{"hidden_size": 896, "rope_fraction": 0.75, "parallel_block": true, "max_grad_norm": 1.0, "warmup_steps": 200, "decay_fraction": 0.946, "batch_tokens": 131072, "max_seq_len": 512, "max_steps": 6875}
MLP neurons of a small language model. Each row is named by its layer, matrix (up: input weights) and neuron, and shows model dimensions 112-303. Each number is 128 + 24 x the weight over its row's rms, rounded and kept within 0 to 255. Numbers have three digits each.
After each neuron's rows, "fires on" lists the tokens most often at its 100 highest values on Wikipedia text that the model never trained on.

L10.up542:124125098146038110088128195113131126139153133116129117120110157156138111093128128114162156140116098090090134098150107092114155104145129149141146079102149147092088112159118155143162165111126098096117146143131130090126118142114176116089114164102137129120089129164118120122134122145144118113107114127134129123143148142093124150141125138117124109129158134111121114162116113163112111161084145127113148128160107086133111103166116141148130157116086150122133157102152139148082154114135146149158133124117121146131175112096151170106097158118154147135153100119118106109138112134121182122
fires on: " the", " each", " every", ",", " Each"

L10.up330:165101118113135137180117135140110147056154130101142083109144164109141111087126092156127094110129107151097059135107200106120079119134126162164094145176101124099136140144164152137139110120146109065146146133148125147184123139185099096141107136124144122126111142139123121079105088142197116111140108147132145132121144121125161116158120101083112131115106147123127114141143120122095115096175072134151134131160133136116098154162125118134129159143126155093144107120127157107114112165152176105173110103178126144122151149155070147103158082138111130100150132139149124144139206143131158137
fires on: " ", " .", "–"

L10.up1921:110144136128170157135098104155152149152121112147102120133102128161137149116145127157134135121124160157075137158132112159130118092125101087124127129112075172102092122111124114131192102156145159110149152151159134097139086114094152155145119122126154097124127101184141090116087120126138169140152146146082150167138120110161124113136139146148094111125095150131107112109138118082134090082117138099119123155165138097135109084100149107175139131153135150140120156159131098118102132108162132151109111127182162113116114143051164159113081166111154126135133161116146148170127124142148145158
fires on: ",", ".", " "

L10.up100:139104116126131099161111141113144128136148136142136143128129095129128134086125134156111146131126149116082119117141139129138079142135111107112132139141154096190114143130136108110099149132128101120127081146102093164139127128091127119144127127097169127108128135137153091144117176103099122111118109100104081149102138138151100110131141140140156101150135164120157128108158146141114126101057118105139154123117144143135100123143144103144156128109117124090122132092152139139110133139088118133145145122129114110161112075137137107125110115147128159169091118108126128134124166145142096128
fires on: " a", " |", "a"

L10.up92:139125109130118115117124125121126147106112099117132129080128120133105099142153111135130137133083107128109136151110139103109145087112144118141134101117135062092107100129137133142151122072101128109143086107127172100082151128135130117126110147159125127100136105165101088124108154106140129084108117144139090135161133127124122140122157170137104130128110094112104129091146127121150097134137138094121136129155128127148119109118107135113144156114120086162132147147120121113106131158160132148118111157106161107139141146142111137129117135141159096104091140153135156182108121136122101129
fires on: " ", ":", "′", " .", "°", " ("

L10.up504:135096117155119109098107117134129147114136161114109129133100105154095146163102125178119135135178107104114113143110123101137149129116142102145129086089114103139103090114139120113108128149124140115123126133113145118150155144140101166119121134160164099096130082131125126116110098095147144151118154116084108152156101113177116134174141132110122124133094117104105125132118078126116128127164129163171150108112126138122165097120158122143146088119107112113122082102124161130120155125146096137173127107138133135108080112104126129046144101104130102141152147093102114094149134151154146132
fires on: " ", "-", " to", " in", " of", " for"

L10.up677:095159145138128057119136144120125129149087128123099102145086094125127153138183121117158145138147118142175163113124096167101121095098095096109138137131171110111112150171144125117157118119149180090106129151116145156107126132112149107133136116140108118105101169125128123144127120092128152153127166092081147173143141170137113097121141108125114123124111148109094100085087164137099171118135178085165158161139112106164109119162120124123129129135078123045105132100134132108128104086136114108128173107118142153145161102103129106090161101087101124126086089085110075128124110134140128113
fires on: " ", " (", ".", "–"

L10.up847:107106143148109137141117144149139120159107136084109105125127111111135127121116115110115132123124129121141133103154125137170098116117120125125092072170166108149153083150136149130168104149118160127162175135115147143141181147143110130154107104083177101144139134171082139106125132083125128099077127131120169131119121138120120135171133127142158138154123109159150121135125151130111115123150117142113128106113164135127122138153140151124115135116121054165085141133115168121082111105143111097133109081130126174079116140168140140096097166138150113131101159149160139080166139157119136101
fires on: " ", " on", " phot", " of"

L10.up1532:119145121189165123131115138128151118115128092092130135126117121163152094146116106075103184101184142102134148100167133091162116115088126112123118102131117104125142135103123144125145103158120120062102157168138161137161104143140172153120147151187094173113127157158116080123138159140114129142127140100131133122145115131120106097126159146103127120144149112128080131111164120115140140166090148129136142140136110132150136127142162153176123106148099132137114130110143130143137142120104175138137167126127146114144166156153121126080108161144118087153112171154130152130110126111102126165
fires on: " ", "20", ".", " in", " into", " to"

L10.up2272:137115098112111109123110102119128101123114156141129140118120111142114165099144093132121132157117130156124137132125137131128125140142112124138140122084118101096075106144118109128100168133118100105148113160116157111113151132106149159116129120149123139095108108157135161152165100095148116114107148136114125092151124119082134123107119203138163109110142150121101153101109155118134190135171151164161108160143158106110120082123138063134112107100112135170168146116115092104147150100122108130112109150111099132123149158090132083107128119093135107122100153153110130127163083158138122110
fires on: ",", " (", " ", "bi", " was", " the"

L10.up1277:128127117085113138099127119128102133177131124144166114127163118112110156092066136114143105142156156150091122114116147099170109121112154139126119147103157164104180128117144115137100134111100160107124105148119152137101102137117152148137155144115102101077108167112097147150168154132118118086083112109087146130109136108138125127128127125105100102164145102137189154131131126152151118127145127091095146126156145119201147131174111117137111140080100124092101070140120120102188152148107082136105137126145048118117130134154091140136136159149145155118119139133089132117176130179121120116
fires on: " |", " (", "+", "N", " RO"

L10.up2383:150098171138163153102085091142081115128141115120149119149129115119140129095151138136066122113132099147114134167106118137099112114086131113108097120127124159097166107127154095077155130124105133075153133144161135131201144143148101118166080138084142110154107157150109127139114102122117159121181145073134181155110098153122110097095146171113069135144133089133090174138144155131141130165086144107125145138089111128106146133122144142112148154125120099145116123160149107157116123144084180134152127083117112166108107142150102121124167121147143104131149138109118131124118143124111095091
fires on: " ", " to", "0", " of", " in", "ew"

L10.up2036:160142133129122175178151131105112142133121121120127149149149154096181145128126121148128130114138157116123119185118133096136154171133080163149113152081128139108151114156130058125134119139144119100086076118162147140108097106178131103153113070174154147113127138124112108126119145146130142133116137121099159097089192121124138147174140163112093096105102097066108200138126134120153181093127119085148117119087133093143127131096125110160126118122114153158114115167148104136108110128136099155168108181154175076111099132167131132119188137143123093125152106097148168177144140150153159138
fires on: " a", " was", " d", " of", " |", " Knight"

L10.up2252:130129151137118104118102142133128164145120076134077119139139158162115118126156154094122114105117092073148155145155091114123159108108126130103155136133134130100146117153146126134138146181106091107114098172142118145123142114128145118135093124171128152178113125110105155126106114166106139081144096120145116153170149143108130102176125121140110065144129134120078106094095127156098103123154124138150139146148140094140141143135124136111125145174128109134136131119101099130129094101096136120131083124097125169099123121165107149150133151088113132099137100116144125117095157166154130090
fires on: " ", ","

L10.up795:157113104151148100149154133097146098112123126136161080162126126071166127114122122119101159141157106148149141109100116120081176133138142170147110126052129152174110151097118091156133107099126116135150098077151103144098111099123106117129094138105113115154118146167108158126118208160150131120070092100120104112069180153125123089120134133115151113112099129148108138142095115101152118093106130110121107109124036127127110147124136115135178112173082113094155090111180106112131126130106081160107130169128152135089108165117158140088141115186118144113092129148105105093159113120094126129
fires on: " a", "A"

L10.up2294:089157106104166134138160105070135127139126122102176109132141185117088115141137153128125109120133173143082129159090101141157127075104104137157123173120114179139150166126170139087159115104105108126135136152100125141136121104152123151102137132170115142143127142173124116121135104098131112165141150131070125108133127106117142120128104131176159118128092135180182112161126125158108141092140152126145145084185095119128144150087108132145172126076128142138144118161155105096129110143147130164136168098141145137102103114118100122133135143162141148132108114105143168167150142176123157112
fires on: " ", ".", " t", " g"

L10.up730:093152111129161136160134189119171115117086108153118108118094139152160137128143131091132135087098096094114159146130063105184104119121113093147156110121124140140123172077119096101157086128151145120137102173157135135109137174138119199107114171177118123116127142089108114057105100147095111101090110127076108144127163101140116133127149154147139071107159129156119143143133159112123099134115117100125083090156103125136133176087158095172152114139126119117092075136143079155085096110117126152152146145134147079132150099120096144115105111159162118160116152108095146143087146127142076103
fires on: " to", ",", " in", "cia", " began"

L10.up2275:113141089147117098190137114143122166169141141127125090102091101119126097148133102151159155150084142132112156134119116120134107137123141099166140136172128125108108088130164161120160133139154130080127113126054129131154125114144112134139116115096107116117100127126121075150106133120192121131140110124165125118120093139138095100197148101127103127178130166122143128160129135163135124127150153107082145115148145123162131140135154144141109137161143135132161078120099141142155108137151124114143102146152119161128129113085064123174169116137139129180086130116132128147145119122158145122
fires on: " ", ".", "10", "20", "11"

L10.up1479:167129126122153122142132150134181127087111098101108116139157135105098097071133152113084142135104124143124163152139145152178146140137091062135103141126129133145117113132097120141135166169127118118106110131148130139113110138163128101118095134118158154131094128146148148073078141122149173120154122143112166148151131144119107124115120134103140141126152152141145117127123124091129143121105114111096159162143106097177128179137091094137166072125153131120116123130133117133150097157107145119145106136131173160166120159107122142115128130141129144106119157082162113132113100104115147159
fires on: ",", " ", " .", " of", "ella"

L10.up921:103140101121129150125089134156126132107121104156133140075138152192081147095149133159134105123115105101151152125145128113094125140150160156106156141136154125117142128132140108079079171151111153138169153115129160112124111123119082111125130100154080106110117092150131159130129160114140139123140141166129137152092105115111091191163181175129129139172100108090135105103140157137140124146108085140146156124122129150098128111109117138121125083134155088096157134142136106133155079130139103139100100104154138170099127136139189076126136160155120128117129169160166151116092153153130125129
fires on: " "

L10.up2423:106109060126127114136113129147140126114075126107150116116126114140136132176128114148076166157106155091144126138141105112128144089147113126136110137155131124169119117163099115148171122161146100110144094116090129100086168130140118118126114130130142133108148152086177107115094131133146110140117103134117148120125118134102125133101149156175132102125082124152137119109154110114126110125134129096184143106141138139141072134204119156183129116100075094091174103104109117134130148193100114067157160115104083127141159178127116148122193114145132142148127132127166165127173141163129100126
fires on: " |", " in", ";", " at", " and", " of"

L10.up1246:067094153108118123107154104108152096135086152122142154113105131152102118081118096125177111140117136130122160137157115084098135128114117123181095085111200122126182161174148146114101117150107136169129130128065145127139158146117122158148120154120162146132086085128096128154096118149113156156146159142099122073082113127140150122144162131104115153101127136129138164131127166158099126090125137136150147145128130109121124110117155155143117109118096125104141169144176146093116113121126143114078129105109098127121079122089148107144099138142115111092095090097108137153173128133126158128
fires on: " |", "-", ":", ".", ",", " W"

L10.up656:121138107131149112177114191146110114142133144109132165120106116078113123075078082107097090086150149127128127133117187136105146090120127128109123137120101096090154137071139099152177133067098163134129086075099150121134108146166112107122113136148162102113116185147144143127121086120156156126104119132174114073128168138141114115133120150127132078099100130113106141089079106116160126136116136110144125064105109090099113111109107106180120153148135154146107160159177093092118107118139156122183122146108128108086117132171125140128113128171148107095131113151123123129153150163203143151
fires on: " a", "A"

L10.up444:146137153111166156151142155145153148124123120142146131147140121139123128100134095136152108128093132114125155112100115146131139139112126143144160129147131168095111180116126154144108136125138148140106115173130164058179145144142112134101097148113109069119129131160116155136141111107151158133109121134149112130120132121139110131157123163168134128123127115153091130152138129087106128132058149139122130137123142116146097178155126110125099124108093095134094130134131161122147115179186131158148126145093121148143101091100162110143079124156179156120133098152146075104104134085138131081
fires on: "'s", " the", " every", " to", "'", " The"

L10.up2376:116141106145122148151108121145095139121094103151167130131129116114055128150120114142141152081157135113143132095104138138147107124159115159149168119139093118117138154156131114106101140119169158111108101119201113186152118112141112074173143106113129135136151148146130138068153161128146112112119129123099166110101159107147105124141149138121141164156083087106073135144136134147134107097165147127155151137163165128096148121141148134108126134097108096167148108125171093145152130130129174097064140154135113162093119125110111115151107108111181118111114136165136153103100111122128177120
fires on: " ", "00"

L10.up1303:152146115117109161154097133126129130109129103112130113094117118125107118097106085143123136114129203125102181135140123124093125129079130103113091130145117116141133134113148104103120116144138102120113161128112129108109154145132110141139122117156123126105138096128156055150125120084157092122116136152101112134103106132101106109139119113144112116147128105087072151113130136109142154145120139134098142113158129144164139083116088166112109114154128113133139091094067132119151118130087116138164141073122127108126091117120161112116108125117158178153130123122082120109108171129161094158
fires on: " at", " of", " in", "In", " |", " to"

L10.up2199:143107147116143103147086109160095135159108116134164121149130146110119132162185100153159133083111153143098102144141100097121108119135128139146095124138174154154144121120102138110082142146109126144119156109041116127125135119133138157132127139090132158122126156151081129143124165126141122099145142145108165106135107122131134113142118132130131134131126166125114194165104129109116120087128145112193125102104103139173116125125159095080142160136115162102138115110120115154138196100129104142142121085125120145137077135148112123144119167128141100128104103111132108197130188122097076129
fires on: " ", "+", ".", " −", " |", " the"

L10.up696:141108116117151100167154072109148119131077121120121107135173151148123163169120148142092087127090090139189125119085117109117154128124112094150120151106146155182124165100113149136147105120082138119145145146163118138139140100130143133118116122131144119121122121114142094109153160124116154116099130105100129145101115140133124135135132117126110083109151185117124129123104156106089115161096137135163100158160089112187110109134150110103126095138163121168121109138122123156135143157152144151139118092176142098156105134126115132135142120073115212119104141117088136108120097127127149101
fires on: ",", " was", " for", " to"